config.yaml
bias: "none"
init_std_up: 0.0496
beta1: 0.9
lr_head: 0.00555
final_lr_fraction: 0.0
batch_tokens: 131072
MLP neurons of a small language model. Each row is named by its layer, matrix (down: output weights) and neuron, and shows model dimensions 48-175. Each number is 500 + 40 x the weight over its row's rms, rounded and kept within 0 to 999. Numbers have three digits each. A neuron's up and down rows have the sign that makes its largest values positive.
Before each neuron's rows, "fires before" lists the tokens most often just after its 100 highest values on Wikipedia text that the model never trained on.

fires before: " (", ")", " |", "."
L3.down153:491500591483471489506577486469524435476458552390527497485460475462510504513536551507564454559503555471447490456480556469587557463486490451514534472540496530560506565499504492486534526570525481560529535471494525491494485490452421499511558539490429475528521475440453506468483480395472506488510506511526475536518476453437495518475502503475539524477479555497433510575489584475542491575539

fires before: "al", "um", "ow", "s", "ology"
L12.down213:566557516517497491503532464480472490557487604542547440488449461535518529523474509419501569461509521604480499494514579496507558517508506505534513568500470475425480471456529489564436530505446427413460485543468476476480522515442536450568535524487520491516499516478447512501546442498541501497551456420469479497500544531459459472541514541493545491498418483532441493544516493486476463472462

fires before: " to", "ly", " of", "i", "ic", "ite"
L12.down94:526480446453585502500458524466486543499552510495508482451537493469483529519550540429520446520504501409471486541506425529513522515497440469543520475535484528527545439504497464462526466533499526448519499432410498574581438472489529514487475458535476527598535533406463497476528521449393537482472516498508541447443536533485520476492499559560489499505451460501436513575505499488430503501466

fires before: "s", " of", "ed", "ant"
L12.down7:560481502485544463581527582546485438517570589499484534510474546470533504502537591523552527474491483605519545583498519494480487456535476523510514502559504475519486512463501496462516507474469496590493508518459488509456541514518572506459550467457453533455446479459538485471474540495505488502517535483481530526484518467441503535577471491507423499474491504567446403462476501572510549441478

fires before: "ed", "ing", "s", " to", " of", "en"
L11.down168:569519569456457519498530504490464493516579551537555530469481500490524492503508506412497580549571490486513492514518529513511488539517432438491474503478435452502459497453493520531489484507517545500549453374454472501560525522534554467555547520512468453508416523550429464519572409468516482503493529469425504531497539469523502454510515567532484537472468476475461482507537598470424477488502

fires before: "ur", "mb", "l", "a", "de", "lo"
L2.down542:498497469510449509524491459424525541531576511484537590447564534556507505551522434499493523498474423530484466514513459525554470508501454530523459506507484504556505456506560467530522564531520503480571409464480455473482501482520552455532606459545552518493543503512431556538528581524516559568519549547482505529520535528506493495456573519511475474505452486575451508523363467430507460415575

fires before: "ed", "ing", "s", "al", " school", "est"
L3.down378:487540554509440511484570518490476493527591562510491486517511555448604502470564491499509509508559509595503478519525499500517491507490512553453513508536486525564480538518570507512563564514539483437465495501445480477510548499495463394442469498558542552385517453456541501566473570601457519419473477562482517559470550488467512467519494480547512498517540487511485455539494558473539462509551

fires before: " |", " (", "%", ")"
L2.down117:414523563514551503472516473516447490538482496434499493506494489504479474585519475560529562532455440488470441503557481477491501537530484443510548539503426526525447455471476538511421496507537494526507580452562466448537503552581492525473612436424554540400513521473475435491484550523423505477516516446478516521577524476498520463446417418476531494478516549413504477529471492412484460527489

fires before: ".", "′", "″", "°"
L12.down427:508401545532407453502462528551515481500496494514526504466460465460579491502449473481510509493432513381434524482509454453546497517473435504521496509438476481421446535493477579496544447543521469392557476458456570496500538492505485508548507505519518518557608493515600489497521452536436522557527495536530570424574553512577448459483537487547455551464464494493545415517520478513481566487489

fires before: "e", "s", "t", " of", "ed", "ar"
L12.down329:520494546540430444478481461511469462473503497580563495480453501478502539475467431519423609523457464497474495492525497523480528475455569475607549486533523519495507458537511480550571516450466520553490458456467435477517519461526551492566489488437488544506469544489500498496473424545462496510487547480483496545527408501467432514520488413556544491505498525495508518508569500532509517488510

fires before: "\n", "==", " =="
L2.down609:544500460479503546583542483459488527563359495531484512527492524520576496514520474556524476476599505458494553473519547521542502530512502513483423496538511527450523500475529553493508525510566485547457541478540465456486550495502523546507434484490502572464386508467509476535478430522493524481522422476525493525553529496492529512455489486517473498430536392477520470500497503525401510407484

fires before: "u", "ed", "ance", "al", "tion", "e"
L12.down75:481489506567474431470466583513526507496435494500503481529509529554500592467474515457388544476462419484512461473470495524489520515538525474477551458518505538526443502470506563485507522505540450537506462476386467498562559466599495559523448458569570536498542469500482410563453528518458555478538473438488426465514491487553542476487443513482490530490529526477428443508527524474536483525527

fires before: "ed", " to", " the", "ing", " a", " "
L4.down381:499562488443513502450505548495463462463478512509522455556435444508464486455585501504511499506554517478494488516512500476499531463457521518540517519485503507464521486498496536536480530471502497503510523475524513502512545478475552535481491450524506489449526528489547536397515545520493518539428495449481552608417454576566521409453529488479488451559533573493478473500459562509532450447551

fires before: "\n", "---|---|---|---|", "-", "il", "en"
L12.down504:534465538520509494550529557511478541472445486485449519483517535497477519558530449564514427479458500393538519557526520536514518518555476550506538507504440472507472484562459474571555476497498536481511513443441515493555533510470535530497414506532512475467477531585496503553491545548483500527503542407469492465585459557428536493477533530473583495482498557521485465552527492525527540485496

fires before: "d", "der", "t", "y", "ed", "e"
L11.down594:522465508505520468474480546523502414576526534486446542510532530524515494583463543542479564518510532578484529445567468544484455438513519487506495455486441461565586500533513528500492493479510421522491453438497505468534519530485473484423562531505589444558451562526538475491455489420514534596495493520473460503446498514472493550480540536500538519528451537449581520487526524516473564468493

fires before: "\n", "|", "t"
L13.down572:563464435494559521518493476467499551487495410438487534518535534445511427507510426528502620480547533540490504509516410512499452420576454532502503513534530514464514445497516495539493503473460439496565455513502490473500464475508516501455476483482467474517451500447472471439490483506485566475527458541554564564614520449518447469463570497488490461546546515482424484523475514532524447473484

fires before: " ", "ly", "y", "im"
L3.down8:510524485440513551506440488489549554515534447465476433493469500534528487458443528522515427502426518558530530535537472529537496490581511505509482458480511567524435551543476552507526574486512421527481455456508518526466529494477504550508536519484449481446491542468533547446440542443558429479459494529468528508478496545513525444496451475480505551583469472472470502444463516477529487585555

fires before: ",", ".", "s", "==", " as", " and"
L4.down88:539504522552466451421587543486548476495473488539521465505503493467444502516519535539524479569446477467477505493463482460523519512512519543482541556529530530474473475446516533492535459515492466511488379520527524477452517405500532515424545444522463485585431523485600433505480503511532440537467505466487546523358526500464483590486434545557482475551461426497469413491478501474514536568508

fires before: "\n", "y", "ion", " II"
L3.down546:501550461444513521459433495485497466548452486499598488476425469512503533584513490431554461479548531513512442483586533472553568516470438526525519502532495574497522511453571504419536535538511480459532480534521532566519498451487501488498447539464550508441487516457553537478461595460505524444473481502468492458395498480456524495551485490528479535476500543447523560466465539554456513482466

fires before: "s", " the", " a", " ", " well", " one"
L12.down64:579472541517476480490475476449450484502470511547515517421474553570542450520614477513528533460513538345487485509487460510457570515441490514451547555544518449501423499504544580536475487520503574515531494459474510441519534434522537463479533484551514493537497559436459462507469502426551558448488481415437542545516445535453493482489490505488472442515554489514514522464461475444461527531428

fires before: ",", "o", "est"
L12.down388:493504455495469508547483488463535504463512497572507482486502472516576468507502471497518543459454512487461501474426554529463533488521564517488532435463451540439518556528618450529553530509530517512536506467565472508513498483518445508485502459452482482502501460510479439393562499468520569544490484483517438434520553442499515514553560479497527468504470490464452517481568480516547454541454

fires before: "s", ".", "mp", ":", " p"
L13.down592:482474439479472449523561562459518456550527549420524542526448534466506490493491456473456500550505495460518440496502606426410489536473478505415481477558499443485477449424493531492528585486397470497546495493424550535496574450521494495484506534541525487538454535545422470516535561507514459510501500519517496513454491522540450522486499478508457526496499478464489462487473525444493475493433

fires before: "ic", "y", "in", "al", "g", "st"
L10.down546:541501544557534495542461498520580513465526543507532444556475524463413486506481522530473535486515459431506526585497497514518483521545523453390497533477470489464472530454442518486442460546452512465545506521502445484449556493477484587527555519489453467537499401542533524567508487488499500395457479430531448513562474577489453495439514478547542511529576510455484466487416533530468491499518

fires before: "g", "n", "le", "y", "ive", "al"
L10.down429:542474574536453531474462466571510455501548487490557499475531542418540505518532505473546489517533486518499492445524429526476484592440495549524480559434494491545480472480474495492524544517514538506479480506599429510553512465572435449488500481563502535479489551470505457608502429515501498472423481544527583518606513546495515443543551505544493535517496521425551443474443545523530535471545

fires before: "\n"
L2.down390:549473461420563491485539491466505510515441532543500429489495441469526495602577513482479475439634470510477545478451552482473529504473550523506515471491525525526477495440470454466555497489495512469553535538461519483513522472487534501462466460449518570520492575516549427556461495487455435509500436468483569463544526489514477575448440469443498520501512520551451487536548559454554496520523

fires before: "s", "ed", " of", "at"
L6.down570:514473534525498567460522516526453466443496476475459440466478414549554515463515506518489520453524520500498505507515526445544491468402507519516542433384488508521469494525484581462474454511497503475506501510481443517463487502460438540470546432469420502520526520480542426411534448531511492606504506481489483546484558526565465543536455537465494478446556577441455465549415525577477508548518

fires before: ".", " by", ",", " and", " in"
L11.down465:527533510522423488500525491480562511468515520540475514468510514513542480427477497511485507518492615465443488451423515510483532535546460522584495553524535415418499497543431416573462482503470483477484495503518543476503540488515484549483473474522485446541533521526547417442506493501503493570455523432493484432558523506487551464514519534457563508534420524490486509474499500498517616453515

fires before: " as", "er", " Car", " York", "amp"
L2.down564:467473412479408499489549446469532500521512471472505498502594482486530508467472493528466427460474489484436494474562512377487536593463527527479470492546528522554507541516467458475463478510521505589458474550570538472521494523473524502491569453455580499390490526444511535516534496500484563463458500506524475505447484472538529541560546538499471475462467390486441540504552545521480508377493

fires before: "ed", "other", "ic", "ill", "g"
L2.down96:540435463458513484549505550468505505535482593477420505505484489502532496507497537508506639502454464612534446503467489530466517501509535507540518479477466499461546437474533443552542483471541503481484517449496577535455538500502466511490544462476491417558500532504472605447454508465523532501465499504489553498456544544510462497539494548486553526524462451495472495485418504456491518380546

fires before: ".", " 5"
L12.down284:514479546501439475503527521537458493480473558455588490489469513535457469506404514465538434552482546568503544467494525455541459512528443480501533500476487475459497557489512510483547521496485486483518500501522551529512458511529458470538496444501528520526526493404495491493535506499521528525514422439497470498443555498452491485550468519581452513496594541528515548539562514589532511531515

fires before: "act", "==", " to", "ise", "ed", " =="
L2.down138:509508520535493482448458565528485531482452533505531514552541489530511505543537487505525554567491535561517496442521459457525446558500503479470515548522496500451544485522521559540478529437523473549457470446564579539520459416464526477495564476521503441450508527441481482419460517559473491492529582563491463546468521485565497491461533474454472523535489417560473569466430564510580507536525

fires before: ",", ")", "."
L12.down73:416454547480483543519520513545516495563546481391525474509585534529488466518481508511529503517511439502471537533525567508539573498441480462537485447557471467537570542461468529503545426489512452442499538482538460507480478505519426505548441515477460485489464444530491524480437504545508542528497501482460562473485518513530456578434556514514504561517505458472496572453531557474477527454391

fires before: "in", "y", "t", "st", "per", "ti"
L2.down291:470490495538546482419472467497541466535487496517488493520472571511508504544521531573423586587553554516490524511553489522480508537525473494520621459501480510489478512458481485452492486545474518614557552483508470506496468502604517524411552556462509546511451458511434513523421477485469552531516464517514528541522545476501534534559431428518479455456495476505568474522519564479553442446533

fires before: " of", " to", "s", "th", " ", "ment"
L12.down302:567478541524425543526490526542449437566471483462515498507533570527565474482576501525512564510450471446449466532512509497454465491473538422534462569489447438530483492512440531473473517539565470456568537480509422484489487516536513468440481489543503506473516549450457420544567421456563492487474466409547478467465474548539540531511431504507447500461476512497547495423471538458480610464576

fires before: "\n", ","
L12.down199:516519515518496549561472565541519508497505557515496598465528562512390523583559566512512474484569499407508506464493492503538480519599481462546498463571552406501436473525527527483531485517520531573476442489520474541582540513501521482574509431538525485582504502513478508556469496452511550493488452512510530483674510581494511535449485516508517499514498522502479514486529520521534518520489

fires before: "e", "ed", "i", "ic"
L13.down382:419441505523499501458431483641485484535515496455603512489513585582535554505590478514482472521566498425501536424506502470496560467425465499448484480470472487535496466519463491504497498536491469528495513520432527482502505511495443507494483476547407471454525552555488449511481465478488531416537453419566480530533508475473513487528488525480549533616492516542519493474547503446448488486572

fires before: ",", ".", " and", " (", ")"
L12.down568:573485468545538542482473522590504481463582540516500518532554465488469501526605527490493566560453474486465506505513579490478467480471503465554470440508516488496510515463492480555460436493498533398445500471518561531474489494547473525499454472528462452526546472502452505535533495540515550546476513508486485544345468503542543546461436490538493484469512488468493564518517412485510513512506

fires before: "\n", "---|---|---|---|", " 19", "-", " he", "s"
L3.down323:493488469488516490455472463511490543440541483492508464443588439461452450479552436535494529597501522505565536486419483562529485488596490512546564542491500525523426547529488442500518514512531482521485423487505526503457522499511451556475476570442518504489500496527480490496470521414489466520538506488502472516585597495541449494515508461536438524444486392482545443541476562521441480503514

fires before: "t", "ation", "ed", "al", "e", "et"
L12.down445:502475569519501495530455446466538508468479558467482540485516521455543558558481557503510524494479488524535434497479510533534504475510572501466538526509482475500428435471395543488530517516536505451502464501581506455497458452560529476472485527491482464495536439587508523451492510437543538500491497528581512473557458504488485484605549467488548584506432550453527469448464465501480511463487

fires before: " ", "y", " in", " ex", " over"
L12.down2:491504531504524529455550424491550428485528457387474486555487472520398484528498563478500446493505534564528509586549468522507514534498519488513578479518515551536541455515476501529559599475441519526557433483456485542517564534529508535503506504467458484519488490430475496436462510537476490420440518552506458471422451511464502544512458528532490540537485512416518494453470542569545498450575

fires before: "t", "-", "d", "ter", "il", "ign"
L10.down286:459542535496462556422472568544517443490534538574464559433537508442508492519577505526560465535469471539484524493559492461486496537455553450551527538488502426461557479542476541513536490504479565574493472478519488495454524458499516491467496522489515534431416468540494533501472458489506460559495479504457396577580497519494480486514430519474534486429443512509513501541497577511439465517494

fires before: "al", "e", "ous", "us", "ated", "y"
L11.down207:543490432459525487525544526524518523501546501454554535478478508537511498472510485417543460525422459455495506406441448505563520481495501495526562494502528375482489534478496495482530526475487512474459498488515373415519535492511548529523470525488483517517453473520532459546539500405513476434465509477535551510517467586516463461425464504517487502509464465525540431554478528510480564507573

fires before: "\n", "n", "or", "me", "mar", "va"
L3.down282:474473507530510492494465496531472518566487513536568538482487512455495456476486503486497461487565514491499467531577543514487557502457592512496502520414477511483479464497544585518553572511566507482506413478561505496593535498501528439488525544518505520443441476397462546506498520446526518511535533485510526476440491418528477535496516538518525508588517459488441512497520522501486490441464

fires before: " with", "ct", "d", "ad", "in", "il"
L12.down350:488547378498429521460461551420496486511513465534498446500503511404463452491574555479504386458507546520537523470499475482457490541496526548467534544475418439532455529520541528511464495533538511446526464488564509549561478539544499448541504534452496457447484450529517468500427544554499530529491497552449446460517490443468527435567497525506541479532530556506524504455432547456471494508565

fires before: "ate", "ist", "al", "ated", "ities", "il"
L13.down228:550487439510523501526511503511488532522530394475479506500483431533501493518544515398491459425480502604467529495460502447532514593493528464538499499455499552569505437460524457630478479500545503512524564462468549523499508477479479569560523453510532474429546407495495480486508576457496493484505507520453466459513483462488526469558505462569478490482505521509471504527506456556500481505518

fires before: "s", "le", "age", "ish"
L10.down131:539512498512506587588437464489540501526475556531495542476530483477567476564447494458507495454460455447516474474534517528481444495550450438555551502495454582478503557488494447508559417509471401537534463421538495508531441485506559436543492489523470510577510497521469437505536506524456483369578540530559522530512489492507483508567505509525561461542398478545532489554477506505527548470540

fires before: "ed", "ive", "e", "t"
L13.down17:446462533484461502509527512490560531459490518583495516498462525515564505539594509465513471527535464497531519465520504516493511489419611535519505539466471510488461509546489501518503493553474504438496521480500506447510492462529524445467599508522594588457485523559528473459571472542479497453510514519569512462430565541501513461494526480512516516535550484445511498476486505467495559517607

fires before: "p", "i", "al", "ing", "ed", "pr"
L11.down231:472513459443429494535484555438530458458462462580555520449534517513550503543502485538511472470469552515491444583471541534493481445485462514488477577518448481547545539555473522539501455495480516446498490528467529503507517557510496466483526487594511500468561514497540511550508546418490516516497587520519529572455487494469509457500556490485509515449508545462556444537417549476494489494507

fires before: "-", "s", "ated", "),", "se", "\n"
L13.down344:488471466509495492447516500427504567523471485548507511402438461506595451473493574504478508566555497532549520529468563438513469516517520459429483520575508496477465480550510535475437519511547529533524471507544489582493532549471483498482482530439424484494479488481457480415486545528563494471489549510453506434473544553475434486557489518517566559512470502555471530494503407492511446483489

fires before: "s", "ed", "ment", "t"
L11.down31:575498500480540479544510478465466457485530530541444528507469529437466491445383519521462520530522516500472500540508555525488467442512516514435487503488526468442469436513451501498523455531472486568517443518500456487466531485490458525480545497511428451494414509548516448467517447577468447529518476494446487511372494506456507426491494423579443541444552449586447507435513499495420576512518

fires before: " |", ".", "\n", " from"
L10.down630:511488496443520518553562470527547488432486493507460457542468544425492470541498519563432456490481463395521514535579529522566603534469503506444416529571472444562498566494520533523534544548537481485534450477504455552453552505492486540462533501477476504500539452583543498516539547580507488501547528519518516428481601479500541459503538451519499542499560458496471465486538516531532448528481

fires before: " in", "us", " on", "id", "ic"
L6.down213:517511494476508572503516481500475461519484525509466501493516545538489527465493564498508496460492452643525521402526463458511573566475500540517501414481453521487493528478507472583484475507518548530486478458559502440453559522470461490450455511408558517475520546474447444462447531524489528564488546535524471566522479496548583450465512469496464519538404449493524482501495537529481538487490

fires before: ".", "ed", "other", ",", " |", ")"
L12.down256:540493435472466462558498481495496471525546537489468467501488458578523480476503514453469409581520468519488470422515506543435531551459453470555568468506511436428455534494524446483487514505502497479524472485522476540448424432504496553533527484484486521541490464558563481451543517489473456363487595465518510530454515499521501503472418508519504562523487578544536564463457519510476601467491

fires before: " the", "or", " ", " three", " 6", "her"
L10.down564:483502491488551411559511426487552589413474513404429495464525451455439520441474451477493479498461515397486481542505497486497513494482529479427480468450511467513546517451470496437489463500505520522505529483531498500515487498496555492545503457497517479565520532485499481554430513496508518503438496525498557471600524536464483539453481470430492568497472532496537599543511524533478502484478

fires before: ",", ".", " by"
L4.down430:481554536483464463488547505528537514477499436577512489424523431475428502546526529536439485606491504531425501421483528505540525503544557496501464480495429538527485488416475492479480434456490475464490469532588571522531498485495448451441437478446479449525525531493526453500547477540522457537494536491480566480453453509460523519528536530541512491479524487474454500541487476485520552478531

fires before: "n", "ed", "un", "il", "li", "ing"
L12.down558:523511491485489463510527471480434545518493502478447519523536522447448492561477472534599570463602513470559502514497474514498524474492561493561552533485476486531509463526483546516487453550461440445548518451549581519545488482452508516529412567491564500477520532467519514398452459399479518562487552477502588550455546562490480509498498507547438498541571533427454486477520448475538501528457

fires before: "s", " as", " "
L13.down181:459535527498545515561490461474479516504450522515498493548481457537497528497496530553535537526483495526415493533509431472528563548472530556506512535465498506546503457523476475471564522479461466541450446393428584504463550484435498521451501488458470456477443500483492584461428509471502457532558491520509549471475503477481433581507487533516535494491496458525428434538478552530509556504565

fires before: "e", "th", "s", "ad", "o", "d"
L4.down248:501486459581499505487610517476508493474483479521504449515489455482494535523486574523508443555510505518512557507436465520477539493544564532544544519479479488473486560532500526562460521460589564472519514493522481512512493497426522581465509554513484530533535459471555451479494511488465537491458537462524527462491509477453497428519621528492527583561500489510515460545521570557523478521470

fires before: "s", " of", ",", "ist", " in"
L13.down52:548476522480526387456550504501531462491540411551544510564354502564485468500523482562511535501526461577497484518417461494555535478564529421498530554498607460554458393483502520532533445509486533489460519500441467502525428495465570501538557467464509451480455527438514422466483510509499517510468517533467517462421484518468485500420464567502516503536477509466526533524479510545514474441474

fires before: "ic", "y", "th", "i", " ", "en"
L2.down465:516510466433456552517524525529502534492565589434584575493564507554511487445579488536475554598499533523514499464462510529525502551522542500505525540511464472486443514492415542500515459448522530523463523515478461524496562566434443518439527450553414474472501450512541466479581535496569484535507415429542523488442427554503444521487495469499510438496460476484487488469457492536499476476496

fires before: ",", ".", "te", "s", "ed", " the"
L4.down288:560504466468541537459456523563535525486543519566508504459556394532569528481511466432483499538526467444493531483499485476478458458509495502429495445504513558487478429416462468553551531463446476565482459501618552528496496536496558506514509483539493447496495529504609469538436494562539415471567488510486459492437504554541495613535500502558507481495439461457535522558586510468475498520460

fires before: "\\", "0", "}", " ", "{", "$"
L12.down106:511483437559539471544501536490436475513505502533468455486438459462455510509440546484453521453490471507447558553499462469488511510521533506493558615525521527511536431564463527502545547511508462464491493479481471460433494545498424514482502491568563519463471457473526514524498517491517518523509484527488513586495571556446497582546564523442530560498503481484546484534457517519541499477463

fires before: "ro", "re", "ri", "ar", "ill", "ra"
L4.down306:430535478582501562562471523539487421494488500516504497500509513555491499554465448566501554527487447526452493432440517494442492443513549508554514440564504501515503545482542494499445512486533441484535559496435513474475572505543436490471484457489490439561484454512477551474561499496465543473526484581447542552561512445510520537538557475487533488505450448463508525445426460523482525450534

fires before: "\n", "ion", "s", "ious", " was"
L11.down155:577442501490515457455452474478522509566484558512561456536500434481571604518428443514510435527515511572566521503511521471497481563513545462603459578552447496502461542531505448486567480507525537475465478541481500500583491484472560471495482548548511482506557539474463489467472666489513505477508452477457458478573536514501522455502468499465439498526448471473506461482501497500477495501498

fires before: "s", "ed", "ley", "ing", "les", " to"
L7.down529:562473512507509515454549548504484562521544549460570476486498530418432507509534543524512468494519559504427503507473530494419567514523512477523544488463459511400424443540503528565452491533504491490508505542509504469462513475505547553524508513542521558506488456481555366494506468451500467484485570491430543537476507540460539487501429460543510460499477502506452501449456526576483459512492

fires before: ",", " by", "|", "\n", "ar"
L12.down532:507451526504507492453533530487451507399524487497534462463483484508405518520444480513498601528480459555467521451522487553483530504527525530473575458482526544516508500465470456436464423533512523524479526469519472496478511485543460543529502499481473490480506510541413426490451528450482494527484504473439484406442508561453519544528537512429447480520463450552560534489507481514510533491488

fires before: ".", " |", "s", "ition"
L12.down426:487486528509474443486553505526469508486491530532467526531491481577491451553400429395485527530460518525518463515550450492479512509476419423463406453546523453523500511511537507477495478482498545505492485507498589444520504502415484569525462478510484501466525453421496518515470494498538539493551463560493552470470558476538552513510484545444527556504483461457487490589556483530456578508466

fires before: "\n", "==", "-"
L12.down438:544490552513560531572474477444494504520441536460462519489458487478459457526493536420534550511451536446520517517460465455553396474574500490470458461497493470506533478528588534491482533531520512494505538508455488556520483496499530551517505491484420473561536544526461482483468438479529484541485503450495521456554527427508523519503445553492433540542448489490511499493524526416537449518508

fires before: "s", ",", "na", " of", ".", " |"
L4.down296:473558474527459444485520511426502554499447551495531454432516450531528527499523518514515460489481501464435514512544539481511449465501514525513525480475492542515469509518432576576494509494501474484554394530492496419483570446536538469535444463536547486431517488500516485542527535498491502537451507428497522474435527521466488473533399529489408512432464467486539533514585527453541480490543

fires before: "er", "re", "y", "ja"
L11.down41:533519422424513456437486503480542583449523500475526477521459463485453460534458526559461421438587507497517453433474447429441471515510464578434487557497513483455532551518443477455474444493485517448552488543490495510492498496465498499457534535443547453517522498524448505543518456485506516484503533513463555543413540445534556497498583518435460570500548523479507514447524514476461495439498

fires before: "s", " of", ".", ",", " ("
L13.down77:493491539510437494465533556459553493565450469537515456438409493445446495455538503524503446522449469626472513475491493495504464560506548454511455468488455497470502516522484506481524503505466508520470459491583466541456454540523478486510477425487462511470472519540484477500461526503501572537514533572527459490356490462540537498479474594484501541539462469539505511540430498467553507525517

fires before: "er", "ers", "or"
L13.down419:499447438458564535481545455457502564515489491453515540562504485520471388539463504496496504532506552667486480508448498456532407438439433519540528549489485448526432503485519553488437525508538503478453477512459460483538444546450452473509563483512508491473478480520471533492471482455552476497494500604472574512445514453449509543519454458455594503537501520516462488508496507435513493471476

fires before: " in", " by", " at", " on", " as", "."
L13.down539:424566560515502500451506510499435538498484512503374475530497527468491527474493435465458517507511531569484512448527471481498445488410463464517471468524461564504475470441470476469537460491492497521519535481523530475451587447497480512471552550476544491527478474536533555549492541507515532479515504451572480564412400538504491542457492477588498462577427500512441487480547568524579537502497

fires before: "\n"
L11.down82:502532460555477532451541476406557442516413495544531481524496432454500500495513452542532549498522450569520537513497457514489494545470499453566577510511442527484532550485520489475489437451469490514483550503486566450507540497526527473539497549499427511475470473519495518504420477512466464535456457504481570618569513526471515534473430619551460481541487480491553489512587580478529521464525

fires before: "ice", "ment", "ic", "le", "ure", "r"
L10.down186:468531545497560502541479543447487484458570508482460519545508435448520513544459542563528408497482439516440433503446339496495479423548507484497455520484524505525517531529529541447439502545499531516507483488440465491511390510483468501504439517446530482474509477523453491493479454458433465445538472527505435489498402510494540495449536469565566553565561463488445464509504474482511509475501

fires before: "it", "th", "ed", "y"
L13.down599:492471493491509406526462477545464494502521514459558499459482474499579548502504523494498556522510475619506472491484509445547535537413509494456431567521496484454503518485420495522483539512451496562511517537528575426478449483421547553510542445465514437534460551530483602481518492558476504504430503501484554486467482514472528535555513461470552509569498518547483540464498533502482499486508

fires before: "ed", "ta", "t", "if", "ing"
L4.down333:543522469487471528529531538475502563519559487496504391457418558520457485551570524571520474490485474580477539516457473544514475473465603562524502493531524560500475514454527510496477535446486452469536523428577521489507493473543457524512563514513480503487524537429540524517542535570581471535473526465519547567488528521527446433487445459506514520497463489456521502527504521469485569485490

fires before: "\n", "---|---|---|---|", " the", "-", " 19", " "
L2.down332:558567463543530481464535537504550531441512517463515468519566506454427484547567449590533558511461458475532502476396483539479457533500502490496508515538451514473443491478463508496614465479481544512495517484482494590522476516454540529503533480489583510538507507485479530471448530498497482409450471524466504458541513503491498469569489459471551463540454456492505479514405478481468495467442

fires before: "da", "le", "a", "an", "um", "al"
L13.down639:564472621547442558498526491473515516593461516490595515523466505440517536538560515476442556492467478543516508507554506507401537512478492498470537468569519518493550487506580526454491490529493478426486468513572524583503466521447409462499503504507444528460516499555460528513460455486562472465586503588490485449565463539545454487509501543490494533429528528569524508468490546533465518438547

fires before: "ally", "ate", "ed", "ated", "al", "e"
L11.down319:527499434505485466556527491496500524532516504458540572448490470536507541532567584430495468543473475592512460449435494478472526522542568493523503492416517494425429486440517386514490508538487493507460520370498432441495515477531522570513426524503558487472523547483504468495503530493500516481530491578494475481510456569507439462443500558524528571568468534514493541522457477536442486443471